config.toml
activation = "swiglu"
norm = "rmsnorm"
norm_eps = 1e-05
attn_scale = 0.177
bias = "none"
init_std_qkv = 0.0207
init_std_o = 0.00391
beta2 = 0.99
weight_decay = 0.2
decay_fraction = 0.852
decay_shape = "linear"
seq_len = 1024
MLP neurons of a small language model. Each row is named by its layer, matrix (down: output weights) and neuron, and shows model dimensions 384-575. Each number is 128 + 24 x the weight over its row's rms, rounded and kept within 0 to 255. Numbers have three digits each. A neuron's up and down rows have the sign that makes its largest values positive.
A block is one neuron, or neurons of one layer that tend to fire together. Before each block is what it responds to, as a language model described it from the Wikipedia text at the highest values.

Description: Month names in dates. Month names inside full dates, mostly after a day number, as in "On 12 April 1733"; also "autumn", "weekend", and a few "for" tokens.
L7.down70:093128116118140090120145135133099103126135122155152065108176135121091126112123133089135134146099128143117110123141178156147127106129135136104090167160129152123133163155124075109132126151137168122112085100152123134126118147125147102144146119120128147091175119114148141154135109123114112142098136149165126133140130106043129143114134150082105106104122133139140135114173137160134118145175145111105135128149120122092139111132143083167085069165183118081125114159136127108148114097127112163121127144141103105126092102108095105146123112132129129126111127171126100160131092134084141127
L7.down822:126124255136107131124111133115119129135148172188128149101134121129124122113118133149068026095122122139125151073110071112147167144207147131103119121125108146125152131113148122147146141126115142142151181136143157126125131154113115111132143123150110134213131124117135131114131114124097146121111140097118120138124129132125137121114129125129143122114102133126137134127155161148132129136119184114122119106104128121074126108122124114108127138140142129160143136125136115136114125138158145125000083137074095093148148114159143090171138112101113138124121116137137117125190118102140124132
L7.down2215:102114186088117104134123131107078133115088167150119184105164128148104131115106149179116114133152122135155118150169172148120142104119137109110122149177163130117141146162098114137136104175098109095126129119152126109159132106145104147084098169126113125179102138138129155121101106123153126167099104122123094142151139121135137097136131141139127121094097122141121113150152119129102168171062158142111112134140108096139147131114147119145137130117129114116131070135126160067132127133101150117095119120075129147093133109122122139135135107109130131099124105116163130134128120152148135102
L7.down2301:074169068081140130105154162128162108104159139110110127156138161134110147107122117107149125139135146140151101105103158141117139101137146119145128082118124165124136139125129124097158152138146144067133138175152101157066173139121095112112091162122154170079150094165142167106118159106127134101146151143111151142146148142119148150145094134149154157171107105129149122129127147137132141104174141151111138134074148156127154148096081147119146133179173112141100130133133115115117101113115157154120175096098130158141113125131130126144126140127082126122112118178113109128161101181141120125

Description: Split word-initial letters. A lone first letter or number piece starting a word split into fragments, often after "(" or a quote, as in p|ictured, P|resent, T|arget.
L7.down1059:121084255122139124133116125128145124119113109146116128121106134097132129121107116146140092129129126115156138149128116107130154097104126164124141134127129127129118120086130137153118117131122160118095133143129117145138142118086113121080135107129130136242119145118114137106124122133136131134130143149143144112114134110134152133154153132106123137149135126112115121104105143105153147141130126149093110126116170124109140120100103135101129129128132121112157122159114131126119105160127119135002145118132112116129128120117117148142142147119126110141126103122145134124153137132135150138
L7.down1226:110091234140134119090155151117131147114146103144120078129143108104113129134101122137114158160120142130200133099133102127131126121099148140160094109147134134098139155130121124163146124115144141151155127149120141134118117083138184093120089156081113141195140119106144097144120097172115122093117126131112109065155160104115193100137149161119136161128097118121138109117103161109137099129120160127068124119115111106127119091128122133103111194116130124121116149125175165122110137142149114130124121114121098101142144161125107126140151118095085146131105108084128136156123132088159114116
L7.down1733:137148107091116114121125101115113147084111150122151134122110100062091144129125157147115126118099095162116134099162119079122169139101139113133113124127140120151122081126103124146082149113109153174182152133124124132133105109149154139130121141151126174115133139124128108112134117173145107131145174119135116103113101162100127157142114157133177144140143167095094098071107092157142083159145128153109096115131150132108118139100140125087161137169102123135121163127139096115105118141131107123151120120138115104149105129117156105132138151149133096149103142123123132126136143144138122124
L7.down2074:115097208104180119069131131147126138119146143129138095144103112118131097126078123121124100108106098151166096149141094073147091128110126165118130082110148141151117130103141109184108140147136155144167148137129146085117121148153131161130145156145104138215148131171154145131121104145152116130136140214136121136127166159119188070088175179127109119137133113154149131105142120115166114190161113159118107117145144110133126112132088089113123117124119154134127153101124127096107117157136118140051095159123104150073128101142153100154147156144121132115107082156154098127158083110134134107

Description: Passive past participles. Past participles used passively, either after was/is/were or directly after a noun as a reduced relative clause, e.g. written, built, held, found.
L5.down2105:094090143119147149105149145125106151118178139113110098128151108107110199164128162126136136136108159112130161132161112122151099136139114055112143112095154119136136126099120106136167123119130128115129124155143133142158108114174123154132141134122086169114142165100145151129121103111141135098153138137102171156120143149155133136125137138127171151147177133142124136151206113112123118137145133109147142113142138149180150120148129143139102139121136104135106094136112138124105084178165134103127145133136134158120138093133107149103136140145103134128088084125120116111112080120099137143

Description: Free and participle words. Mostly "free"/"Free" as adjective, verb or name part (free thought, Born Free, free her), plus past participles/adjectives like led, early, based, directed.
L2.down50:170124156112178115094144115114173160093192120157114099142123117152116126192135105078113154153106135107145124097146099179128106144135103128161170138100158144163137160114138134139172098141103165145091131100100142144164124120120095113118160131138144146130107118136079154133139163120163162128102158142137132122109168161146149134107096167099156099140142152124120134130132131138167126173105117122131095124147161121143124088158096102162084141064106118132092094112160144115121114140128085128135108146102127115123167099132084119105147123122070132120113110119147083107120142087135163113
L2.down121:129114100117135140133146103120140173146161133139105141139159129130125163102155121135141167124084121098140141114153141136125176144158128134128114118135160114144127144099136159104168105145103163125135125113155135130115167128119139145126093130141152141089143155073175146126132116092155126109160152097114143107145129154176128130096137126103160084149111118123187138128147170146124099119089146139125119116134184130137154096130084149118127137141073120155142179102162132185120144131079111128150119140144124125127182160142137135083117142129139142143150137096121114105110164110145124145
L2.down132:092105161134163112104101128106144188119149158159094100115166129108126171171166093143144128104102140077176143082147111131102098114142155182185131142127095106098161103121140130121178108141138148161108122146102134147105102120154117115119121160127094122122124145102098138127123122124093147095118146138127112157150114138104165168140137140095115118103156119162134118131126183119150107134105108106154127126105144149139127109114121099128113096114111100134096156124147152123136105166117145111162123142176156123121123131128106119172158090121149092101103110121094119098167133085137149134
L2.down162:143106132181160130096157127109127161119132144111102123122129141129136164141153119158127115124152127074174159132134152105125142118093115155116117097112096114135132109163135136124157140147090121162143125107135174114134151093118142148102095144117159143112140125083136110115132118153148124081125122117109115148132138147134139146144164154121121118122145116118156114097149139136125140115129133141080126100112152134087154071131138092112148134149103102107141127104141111151150131159132096113095141108104091100163141133132138106124159141167099139112121152107120165091128101115138140200
L2.down211:156096147116136139071135137163139144125129134126153117109133132107153134126113094135144128135088147103136160108167165132144143157129089091138114130111108109118118108145139167102144116135148115133135105149103112134140145133144112163113117127099135120120157125093125145099121122109136142120117164091145135136104119128141110177125177115143125115131127139122116119145123189094147114120135175108105140103120106154124133100130152084131152144114073084133110112120111087138116108162099134108123085129104139139104157137120123081087171109143114155112131130103138121101132101155145136167
L2.down241:135127123119173140122110183126147148153120110139169114096145128139124123117130097154148120108110120083155103130149123135097156156155133154089115131159149113171184121137151129088116144188114155181115107125117151114125131137129134152094074141148104150136151116083113081100131124162112132107133119101121131102190148116099164145104143138124144105152113114096136134099141160126149128159107112145139131102095139110095134084135136088090126164156154092100099130140159116159104162131097111151140110114147093109130140139142134168116136178151084160147127134126133128152146106098126141150
L2.down426:135137107120171106092123098125130167130123096168133091142124087127173157152136124109125145125138116112137117094181113151147141143134095151118112134144122162128120111106150146110137091153103107153161149125116108109097122166102150150124099110090155131127146119101141146097115162094129127116110121107126114135147139104147135104146186086083128081133139129097124099103107113117141111139130118077075124132141141163205142081155098126132138124110151148113071110093123119108141079098161133175197088130152136135135121127124123109115129134119129100092129156104133102142132140103111117133
L2.down640:114120141124145129165158110135120112122125146142134092111125104138112126134117089131118123122110125125114142102094150135144089146122179151101161103197123097129133114135135120135147084141130139105149110142136103127131097154128157115141138122146105161084109105139133149081136088118085129176153127159100101110067094119112107106142132134149099110133142130163131137144115147112126129152116125138104134134142123128113111159147079098114133087107121156161079172138092161098102130144153134126107114104105112128143152073101112144134130111087130147119160100162155148123123125152134121111
L2.down832:129146148106124139144140115129117144135129116137141075143115131164149126141104146145141120168126109139075115117130127143133126131169175140148122136107128132132174135107156092119163084146104125117103147107112136105110116125119110138098157103156102136147158150078111156136110124072088149117144145151125116122123130127128097108137170144090102139118191112121141157104106106103111094145142070148086109176117170127130149131136088132107169134124117132149130110108171092113152139145134135155111114135108109129154129148111178132098145125099122130115118128163139087164143103108135110130
L2.down1134:102153136155153118117131114110124137115131117159110142140099095120084174115137110140120126120144154132127112151145118126087102161121083126146124142069151163104122142137136161133114091145165107146115122124107121114094147155129186116137131123144135080147117147092127129123130144105112137145151166148123129152143117145132123100094101165118153114102134117149121136108100175121100155160135120138124144146102128151129083075094158138129117135113145135109089124119138150100142120117115157126117109152125137087142133136085126124141164173130105142131132118122110151143152104115144126127
L2.down1307:138128127121142110117133117128103124172096112121132154163125096131125100105129109139117130151148128151113117098141127138147118153131137137135086140127098108129138152124117119148112134145130161154113119118128120122103100132123137157133121133149125141134128118149132139141083152136139085155152130134126141126111128109132125175136127148137138183141131129097118110144168139156103145158094170135143123136117135125102120169117113180132103097170171150128138095121099118120174132144179127136129143128136133138111132151143125098079138161093143136099133149081127120126151143111187143124
L2.down1579:102143145137118116135127105077123151135129111143097143145105120097118161121159095126125130122137126087142159123112110125115113128132132135138131155108165159097178115112084148122147124154145148156097137116072120099093143107102152127161110172142089136145112145103144107164147147142155114123127184139100108141116143165133139135127134154122118137139150149116106120129110159121119141143128149109148129168118138139120122083117133111141123108123125140114101125117159132131151117136130143117128115153123118127159150157109149141176137148121128101114117118117130143145148133080107144148
L2.down1625:125124142163145123148120143071124164133107092131093113116121103088133169089128073110171125111124134089135126106112116118097087138137113143119130135080136120117138132129118118140136118152112143158108111088065103091078125142086139106124115163154136135099114135068123155114151133142142131101139171143132106170122139128113163145129118164128124133134095165153147137143103141109152128119145130104111135155095127110124110107089131088130115130138129136116120129090135109119122117125127148114131157133093106072148159117107112169135171136116126127096133107118097132114157117112115131157
L2.down2052:098149150141185127130132131121129178117111141133151102143130120101173183132164124134148115135085181097160142115117122131098090172150121169147125133121109135101147106132096127089140089158156167162119121118093079107101135134097136164104113146096157103113168148056101157111098133129130134142150121111141127126169109144137168137129141127103142140138130122137100127106151174119117126120097108115127143125166122139134099061097112116128123158140108154106117127125172153123158137151132138135177130139124162120136145129142113114123112138147118119106122125114118105096139139102112157111
L2.down2203:147156162124122113136113147090114165097138145116168106129134132129131160115159123131163141130111129117151134078076128117142117124124119130127150173135115162095140160127130067109136091151124150110121133112118147148114101108155152064164156084102124106144139144154149165131114086115141158114171117137153135155131103099145136138139094176110145112096197145159121125112161120134149127136131121117147147101163114138127128115113112114098102133103148149096129141128092115153109090138140142072137121102119094130122113128148107125137147117114126108149104091130155162083153118130152148125
L2.down2247:117096133112096119158126129146147143107115107103162122176095120120117121120136129114142189146130108168130120111133099117140163121134100124126141111151135132081116128122104120142103157129123147145136125116125129142134169087088111150090080127127113099128148096136132135118121139131168155083138096165162105136123173153175158102134127119101114130147150129099123120154110152088127155162099126086134108109134109114144123090145124181126095142112096110139110107104132114130114168101086091117176099116111115113102129151130144094165133129135138135121092143114118088174157101110148104135

Description: Passive event participles. Past participles ending a passive verb phrase after was or were, such as released, formed, built, usually followed by by, in or on.
L7.down88:173093213070191162128141109087146113141140132137099145154131137136090177128141125107134123111105132107172092104155087164106130131176153088107153137115136130094105117130103102107182142160116124130119124145118126136141195137156151093087088115118115095160115121093139134130119111132157111101122132146112161138127121111160123138134142188100135107155161143164076168136112151125117122145123112139136147158156149171149125151115123117130114114118150143153109127130149104123144091151152147105083164132134096138153122116111107175111149081120154099103127090105095121144154099150115136115
L7.down929:194120206131143098139128118107134128137137117138105165127133165164113169134142128108102116089121127122158090137143133128136120120154175116110151137143109136157091106136094100101119136109124125118107123183127125102087183147139151112116146129127127106145154126136147158156128111114141101124110126147102156142129116106131150153126123122126165148140135156156134135140103125157120117109122148137146153125120141192145133155156138126154141101122151157164102100091109105098125130145153132164110163152162166188137094144117106131107095111110095144091138112108104072147105128119123141124
L7.down1088:161123129160161124152162131094138120163130124156089139082129126126131128061130146118135145119131095083121112124161128119108135133116115140133135127122117141117164083161095115186094173127162159107134120125134168149106122124091124130146130080127099131133144162114117121155127138135123113086141136079092102132145155194164115153146154135118135127154135117115134099106119148139107158134122127155075141184101187134114130115134123089148137085110104117105096153092117098169168161156127157157130114116115138126075155122085149164127125128144088116099142140181105152090106085131127113129
L7.down1263:097133221136125134136132097131134129124101096146131168139126133143127180151127117140155139099136161133164124128154122164099080138158144151119121145115136139144135130149116097120099104137119131082135147133161099139076155107153131120101128144120113145189105122157133121113128176136206170096110147144107099115140087131131146136136095138116148163141138147141138141145127134157131105161123125115130139138115141138116134160101135153113150120119159089129072134067109109130159125121169109136096102142149100152123104126144094157094125111157169110099142121141154114129134103177171101135

Description: Capital initial of split words. Lone capital letter starting a word the tokenizer splits, often foreign or proper names in lists and tables, e.g. T(etsudō), D(agenham), D(.C.).
L2.down146:119127133143104142120111104121124132129132143159122154108136143145149102143100122162108079154118147138147114119114148148115113132115129144117128143104133144106138129124095141145110113143136131118151136110143161124121114129143127096127117134117125139105116125052090125128098108129126143167119096104137106126118115122125082148140130149119145114124142104153128137110174127142118130134126149114161143127113125133112105046142157140131102104127117141132106139155137129087132124149148108102157141102161148094144106133152137135120123165139102132111107115120131160129153118152145111135
L2.down413:118106151128105137119105115129128161130120133132137139130108145130089134159115153109123167101123093144146128101121129135152112151092146131172126135124136139144148107159119110142109123137170128132118159133122097155148110135121139155153111143085115112107127149078135129135133139125133141110137133166142111146097112152134156132158126155116108133131121124115139157150133135107121111172128097128176122140117124121136116061123096111066116114143131115151132120135153124155138134118086139112127125113116122118115111133130111118124124142147101142171108106126118126132120120124110137136
L2.down503:137134133135116125126135134139126117133126114119135135136126136130115101140141126137115137125129133133116105151120135119124123127119124131129126106133130137130123128136118140134124139130131127126124154126116110106127118121138128133124115139136119096147124152076126121120125135119147120122124125167142106107138129122121129107121139119125126129123130122134100127119131147114134133123126140120146126124120102122112106027141113135117116124132125135134116117132124153116140128114136131118172133137123133136116129118149132120116131130129125120121122125133158126143168108140134131118
L2.down795:094138165092142141102132153092122147110135115151153112122130141131076130113104134131122152125129130169118134106131159118141117148108121160133130127093162123119117128148140155124118104123128116119087135112126123127145127114130116137141149145113128148117147156056137135133143155116155128111120139145132143138148158168131154133129116138132143126114125103136130086124131141101114108161122109125105134079120135100137115084120133118112109132112135135142118106108147129123126142135124119124087157111112097099116173123144098151124140140141110131131125135138116130138124152114151133097
L2.down858:119143142114138165117152112137130111152162064111113115145092155168139130109142141131113109122104131115106107178145088104098128148154140113101128121100141156099154162126118134140162138135133150101125126119095127112147143134135111123139119117095084126089137129109142118125149129156108116102115141140145124125100116143121137133112154160090135134097110136153108142108154103104103139119171121127101107090129134138130142070101140155107152139116118123152147112162096104110109149152116167136112129125111136157107142115124099136119142118101138154054171103176134147158121145174129133126
L2.down1065:139133140132108124105118129138126136126138107119118117145123114144104122128124137115124171111141102148131140129135143086151113113101116130130146114116164123110135121132144127142080114128127136134082117122115096090156116139129137111128126133144115123124143156072145139123147143111129158129145124164128120120138126131147123107151122147098161134124128115133128114134138149087123125135128153126150113123115122109156113033115108132108119164142110134135129133118129137121146139108125144130125111153110143157162148136142122123133126135151105130139147099140104120129158121129141144135
L2.down1225:099119143128134145090130115137131132124133117124102118149118099115118120143118118118118152108110079167126120127145110133149097102133141144115157128130122135121136135134138109123146111122111125133105145150137105115190109116098163101142159132136124138151143133069123155124130114137163143128140101148118128146135134140113151130133120153064139094124158122103110100133130158124102130143153092112122113094101136106094142100111092126111105103141111162137133096127147132103145109143133133100114125123138135154131132156131117119109116137146150113154112097110113127131117142132139102119
L2.down1674:137104152133172128079126123138110128136138109142163139138065119139111109166134115152122126087152101139123150055125120085166139124156123154141114141117117075135159174179130130130128127106117143130159101161120134118095119129085157130093146090137130114109084142114137123092147078122138128123130145137156097139118147133149178098100127166127139102115109097135139136089134141101142113133133115148127154137149134096101106133137104103125153172102123139172173112116138135107085133142118108131138138123150125118144128124143097116105096128080135125125125099108129125130122098141127126140
L2.down1679:118115142153123127106157104117137139156161117103113086132113123117110108118134126151162144104124095110103113057130132106120183136087115146113168079137147126112141146160140152120147119176143152097143115166104125083090101115120138125118080120094111144152144142061086065138101086124165168100117161100118115135128101147139145138118115169108124108142098135143162147131094170102160127118108097141145125089134120100122120125105121127149140127150127109147083089123124127160112146125110102110133164158123112103156107158147149101131109155138108111094120120127124131131122122123156124147
L2.down1694:070095121121133142145082111173104137126145122140107087146129146144126098160131142143086106142179114108151125078113161145130135087127138141116122113141127105132130118133120110125127124129131148107156110111149126104117112092130158151139155155124156150147124151125101110125125119140113126172134131123136118098122091116177185107110182127120134117190183092133141128120175143146098096118139147114181118163157124114112131080099111130107097111169127101105118095147114135156165124109151134097103126137088077174143111121127131121111125125129120156157103104104127153109131137142118129176
L2.down1753:142126131145139137127139119149102134126136109131132136122138133131122103143153129153121130124093107139115126144118141103115119134132145140120114128113157124127144138129119140152112122132120106127101134146115130117114143128130113114127114153148099099110119147055115129134131143134135136131123123164129116120111107118131113115151132133144133114140117120139096116139122136097128128138130107128140137107122102124121118060135095114125125123148137126132156114127132124131121132108126109131153093148083121123125109113146120131142126134147140142140107118122141131160139121113138135113
L2.down1906:152134120152125123089133125113098152134099129131136115144139161112144103175183162155139140112146141106180126128121139108175126162100153155115149084179116109133168091181126157103098077101130123104136128125149167117124099103131129159106119130079110124116158166124123098129115133163154127115110150171122137128117103145140133125131134163093149081103107184122141130139119129135132139105139119149149129068169110121181119136183110113157109111139137141099113158126153146089148133157092098104154138125124111093152140107157126153161122136138134134146109081123122114116149121087105143103
L2.down1945:105113154112166144094091136116128129123098108144154117136111127120082116134094103142121123119143113164148127140111153119114149125121111125133123106110138132130121144172107133143118124109126157129117136142126135110139138125142134128137120146123127130134163136054132126139112135161135121093124113129131116106147117167122119106131114123115179122119134107114125109111134150103131107172131153131133103090102093103121108076115112135117135122116119159152134133135134146102085124137119139150125117124131120142113137116132137127143142113116105133155124125147131120147157121114129135139
L2.down1969:121148127100103150121146102122133095161144113143150108124141138104151102146159119131123186168126156100117142141133144132097116136146101127140130140122134126110116141131105115144147155180125106145118109139128181135138120102127145113115114141138117137111114097048140162125140123135149139126131092123104111111088101092135103135114118127171112145131105099122165149104095117083149123131136073130148126127155151099118086065137154107147117147125135109110123106110159141162153142133145114162167112134127127144181148118126126137129109117117139113131119114156132130113138159135152171175
L2.down2030:145118089113131088136101145152109141146145117143115157118126169123111140097119145103136151131152125092122166100112113089110093152098117141140109112126105140126132102124105120144172143133138115117133126103102146121141136099089122098149103125153139129157119135049121128080167119123121129115172114115161121170110143190095147094156093131127129159124112166134120148124120123115151142117115179184116165137112111120135122102136147095148104140122144145136136101161144133170109137096137102135107146176081112109164113123109113117128136102110109097115122118160132142125106147130083139134
L2.down2303:147136160158109133122143160105123121104124118128132159108169143114148113131145118116117107079075154159107140137120181122114106157104152130149134146098182156087133103164117084167137149131163141156124151132134120139101105158106162078153150124140088121163134125160105088125184138077115149135116128151159131127119166113120137100141118145095136127129129078181095127150143131119125117097103125142101108115062120134095170127098147147117141160119126124100107141122104108134137115143112129125143108171081142146127139141153089111145088144099096125125111150137100085099146113137101161102

Description: Time-point words in dates. Month names, season words and year-ending digits that fix when something happened, usually after "in" or a day number, as in "in April 1978", "on 21 January", "in 1985".
L5.down738:126150114117091110103080131152144117050139151132149101124153140162148153130112130137143111091104092134113100142135116150155120102119125105098101164125088141136127082109087109081145151108124143152182114136154089130126149158102105157164079104107161119138088159155117122123140151116161126113106217146128108135115156169115112092101135139099131112135112162095146172145106144144095145087141142180110146099105141154182102110103141124106169113167081112141153142101133127108122124142118072121136165151135122121140114118151139148073108132156118121131100129088116144131138115150129123103

Description: Month names in dates. Month names inside day-month-year dates, chiefly after a day number (on 14 December), plus occasional year-ending digits and season or years.
L2.down186:103099124123134119112156145130123169138143103098117117119108105125135109161153095150154120126131115115121146136128132114101120124100105125119145123125142135150141122104112118148110129136099142131110165194139130112146099134147110124101130132122121112114111087080145144100111134150094127144122133118133117127115114156097108118126152126111131138143107153155115122103150135140115140141128140116134138139106127137134091038139143141124135137099150119111109138134125125126149102140163142142102112101106125101134147139137090095128157081117146117101126098138161165148128123154124116134
L2.down190:138102139147139128131108125153158121133100121140110172131159198172172147086128171157086140131109117136118105139111147157144141095093117134122113116115112138149163112102119179144137141120110123145108138117162135131126110141118131118130140087102152106124128111061141118118131124124102140133153137095140137128120127111122121131111137094106123163150127122157136146093103137168132126137122132102126142150115115150135106051125117146124116127166124105154130149118105129126107151110104109082109128079126108172132107146152107108149105108129115097130112113131132111124135107109129151140
L2.down434:121155143155103131137102125159149151105122125129129103151138127139121146150134153115098158162119134146122166149107127107126146127124111132124128139142108125126123117156119107121141136145121115156120150123125155116120137114116112118109142107129128126127108118046143150141151109138125126143110157109143133110129128134113147116175144140139128150162134138136120120123127173124142137146145149106127122129146122134138097044129102128116137150151129109107122133103148135145129166127162129118101102105134133121143125116111120108129116124130134082113115123125146129141094155119125133154
L2.down504:150117152118155137139131115135133132130122112152130104148152111154101118135119118112090128137143093138097083089129123099161150120113109122172142121119123130105137103127091139173137112139130110127128172122124137131139114119131096135125137154121142117121134090064147123158119106135115146130117131143138087097146133114110130127126128122134108134142084082099091155139102110106105129137104125095113122139139125122123143074123131119144136113083130124109110136135122130115162130140138094126144115107137115130131120140123115108130081147097114137105153123117146154123139137132119130109
L2.down554:127123169148138119117133146104107095088139132122139092113091134144127152119121157117111161152137119114087135127124101164123145161150116162137138145127100138114135147095127139101135146134163137153136091155101140132169120116110092179125140153136131153151097106134121137099163132140109140115152114136122119147123137080127108128111136118115145155151144121120159082140118110073164161165128116109107091122141138099151141188105160160130122134161120140120113120106089112089151105141156127110152121137118128132124191143096129141114146131205164097115141112115136120178123135066131139103
L2.down670:112130157070143139118095121141125122122150118177134111145164136119128137111144163147116146148155118153113132123111105141179105121114162111127120120128124145082181109161091169091164116136121150137163128119153142115174099143135117160177194120115151176133181150132143145143122118077137112146126126144104150130144110111097148111124094160081119132141133136164142113133125124112079154144118109152125122116146099144139157083134128082097121116152150167100107161115129101105157111128122120149115150150131119143111149115154122140122133142134140085139124129099135091113109117098130163108
L2.down681:096134121108107143123153127096122132108091114135110136113123112115120148129111131127105132120131136150104128105096142103110119118099103086125108131123139106153129139110109121139118139130124117118146141149123119106155114131150152120141108118145132123132076071042129125142130144102142143140132121125157121116129125146132123147129142123127109122125152115121098153139098097133133124119118142089127109162120122134143113094112127160108118135139114133159123122136117114111143105111114134118125128121153143131139142134130121096125130144093117142095121163148118139097103139144155142138
L2.down702:110108127142175124161119127140133132112095122143143120098144105146139110130120101105104131154165121168104140111135123130129112110130148118141138105134123132154140136098135116097123130118141153135132146115143162140127099140135121149143152100106119106120145126069155100112119113114135137149106109099134115124109113136116151134150155139128156128127119102162103187122149160102106133143134148138140163132141121172145116077125119151129126088122110111159120125146125172162119130114130106131142187122110141139121116132127149153140103117137119118103091120114107135121139179101123107144
L2.down809:120138132132109142139141145109129108121152146111132143120140118135157139126131125110109137125135127155122139138118093152126162105148096113105148152143137136128123126111127122141152146137134117129161125118148112132146123117120132123145142113139113164134127102049130127157134123121109136131123134124135114131147117126117118112102132139116122139133137125125132134128106097130113133102118162123142140102119149126147134031135108144117136140103138127104132140150135100134135130142136160122116109135115124132124107117123135123118121093120124117105127131151119120126088161127130135121
L2.down864:084126148082103158124092113158101137116130124114099122106157132126127124123124104117133128096127116135137161099126134144122158133119099140113102107094132080143130144089104136131126107148115145156152142148109146128184171098135123139123078151123179147120137079069102140117149141130138120120136148121100119181137167190129095169155153169130130126119111142091144111144156093137137178132129129122146102126119133126131127073118155125118141139098136105137102124126162106144141141167087154128136155167148144071111106130116131138157113121149122135142127146114126138126143188151151119095
L2.down1287:148131141081152126127117184148140143121159136076161158121116094169128133103140126131156137112089131112083136143150109106143134120123132109084133104146118127144127133155121109104124117139141117101116148141125154164145130135116145115078134141115143129147116123087163109134138108132125132116116134121131132148118108142127090103104100129164153121137152145107100110127137163093097141136119102109144119157133107156121097067116125107113144142114133132119069140135129111117134146143111141158112131099141154131094143147122153141082108119145166121089113125142113133115118122141171089127
L2.down1975:126139138136126118131140110134140176165146154121138117110143135150141151128127136105140137138124126132129164132137117153187125139118147150095130137101126131113135101141125096118137154122100091153125113148129118115156114136104124115143163133165118140154122106092119121099116144142169123099161120140141156145163119144146093138144114152082127103126099104153107110143122151140101163163120117155141102128127132131116105047076167127122118142116134059105158118158144129165136095110101129187123105126150122176097104123103130108125114170120154122102107158141136139118136183127115130129
L2.down2078:082105121094087113142145122121121124133101135166139138090130133141125142123123148118103141147101113118142143138103104124097134137138099136111141147123120136102127134114137131128131145139148130128120094152115127117155100130136159096114103145158120123114106112012124132105120176113102095158092127129119123131111137130117107133076097132161122100141126122144159161114129131134085132165136105116114105109123118129166147036138128118159127152099110126118095138123135134128161124165121104152148123117118121117146164122140122147132128100150130079127112134146148134141107141161120141136
L2.down2095:154138113099133136153106107119134135096118172139138135128109124142146126132157164154112146148124112117140130170123170127101080137110091125150127118165149122133169157125137154131141122113126144121097131137102127129151103137154093116133147147153169114162149099255113128112117127100150136162083115132138116079110072096102145154140143129103148127126114146129141164102110147142154102078130111116110097151156112158128130150127148130111171133117124140109129141152117147089101109117131100105140117097140125146111126141147131155143118140109133131102143147104130102125166107112141119085
L2.down2105:149133102134133131144099123136161129098111096119108129126159128147118130176133144064105127118123135139091145120117153150141115102132140124111120115116132106109157090110118125151102091114106135122105127137117127133103118142160124098122160135088145123164115094090145105145139129127098120154134174114132136133149125154099097108129100106145075147101148115120119138133154137155117114128127161066109115118115138128117137059106151167134118123140168104096136123178124117095147122133118119155135122140095107110117108112082109095130111120122117106143103137126140136117162151128115128125
L2.down2182:133143159059156114114136120147122109108124105132108114104130097132121106149131135094146136125134140127136139097119129132141123158160151128117131159112133118123113133110129122126125155118156151126111122153135099121149171116133138155126116123133156139138125053070143120094142164136107144117111127123126134094115146146140128132110108140092112132129135134155141132113111143134099127136146153112105113141116150121175116064106138118110101148130123136125081123113152156135117159145145120124148142135103130112139142121087090101124139114137121104128138107139148090139148143149099122150

Description: Proper-name first pieces. First word-piece of a capitalized proper name (places, people, organizations) right after the, of, or a comma, e.g. Sand(usky), Den(ali), N(oddy).
L5.down1481:119139140118107132110081106146169131153166154136096137146142102137136080165115121153090183162139119123098130144126136081127070105182105105104163145141129130142161138141121131141124135145174193136121166138068122131139123139126153100149151118092117143137154180144119125115110171140141119099133095122099144123142138099152108117113103107133135117152139112108128137112141130134136138175116132101127174132122134163135154115107109122140105129097149131133115119132109130130120167132136128138163111137127132160158149131152115120093203111113105143124119133169144105109188169121122151142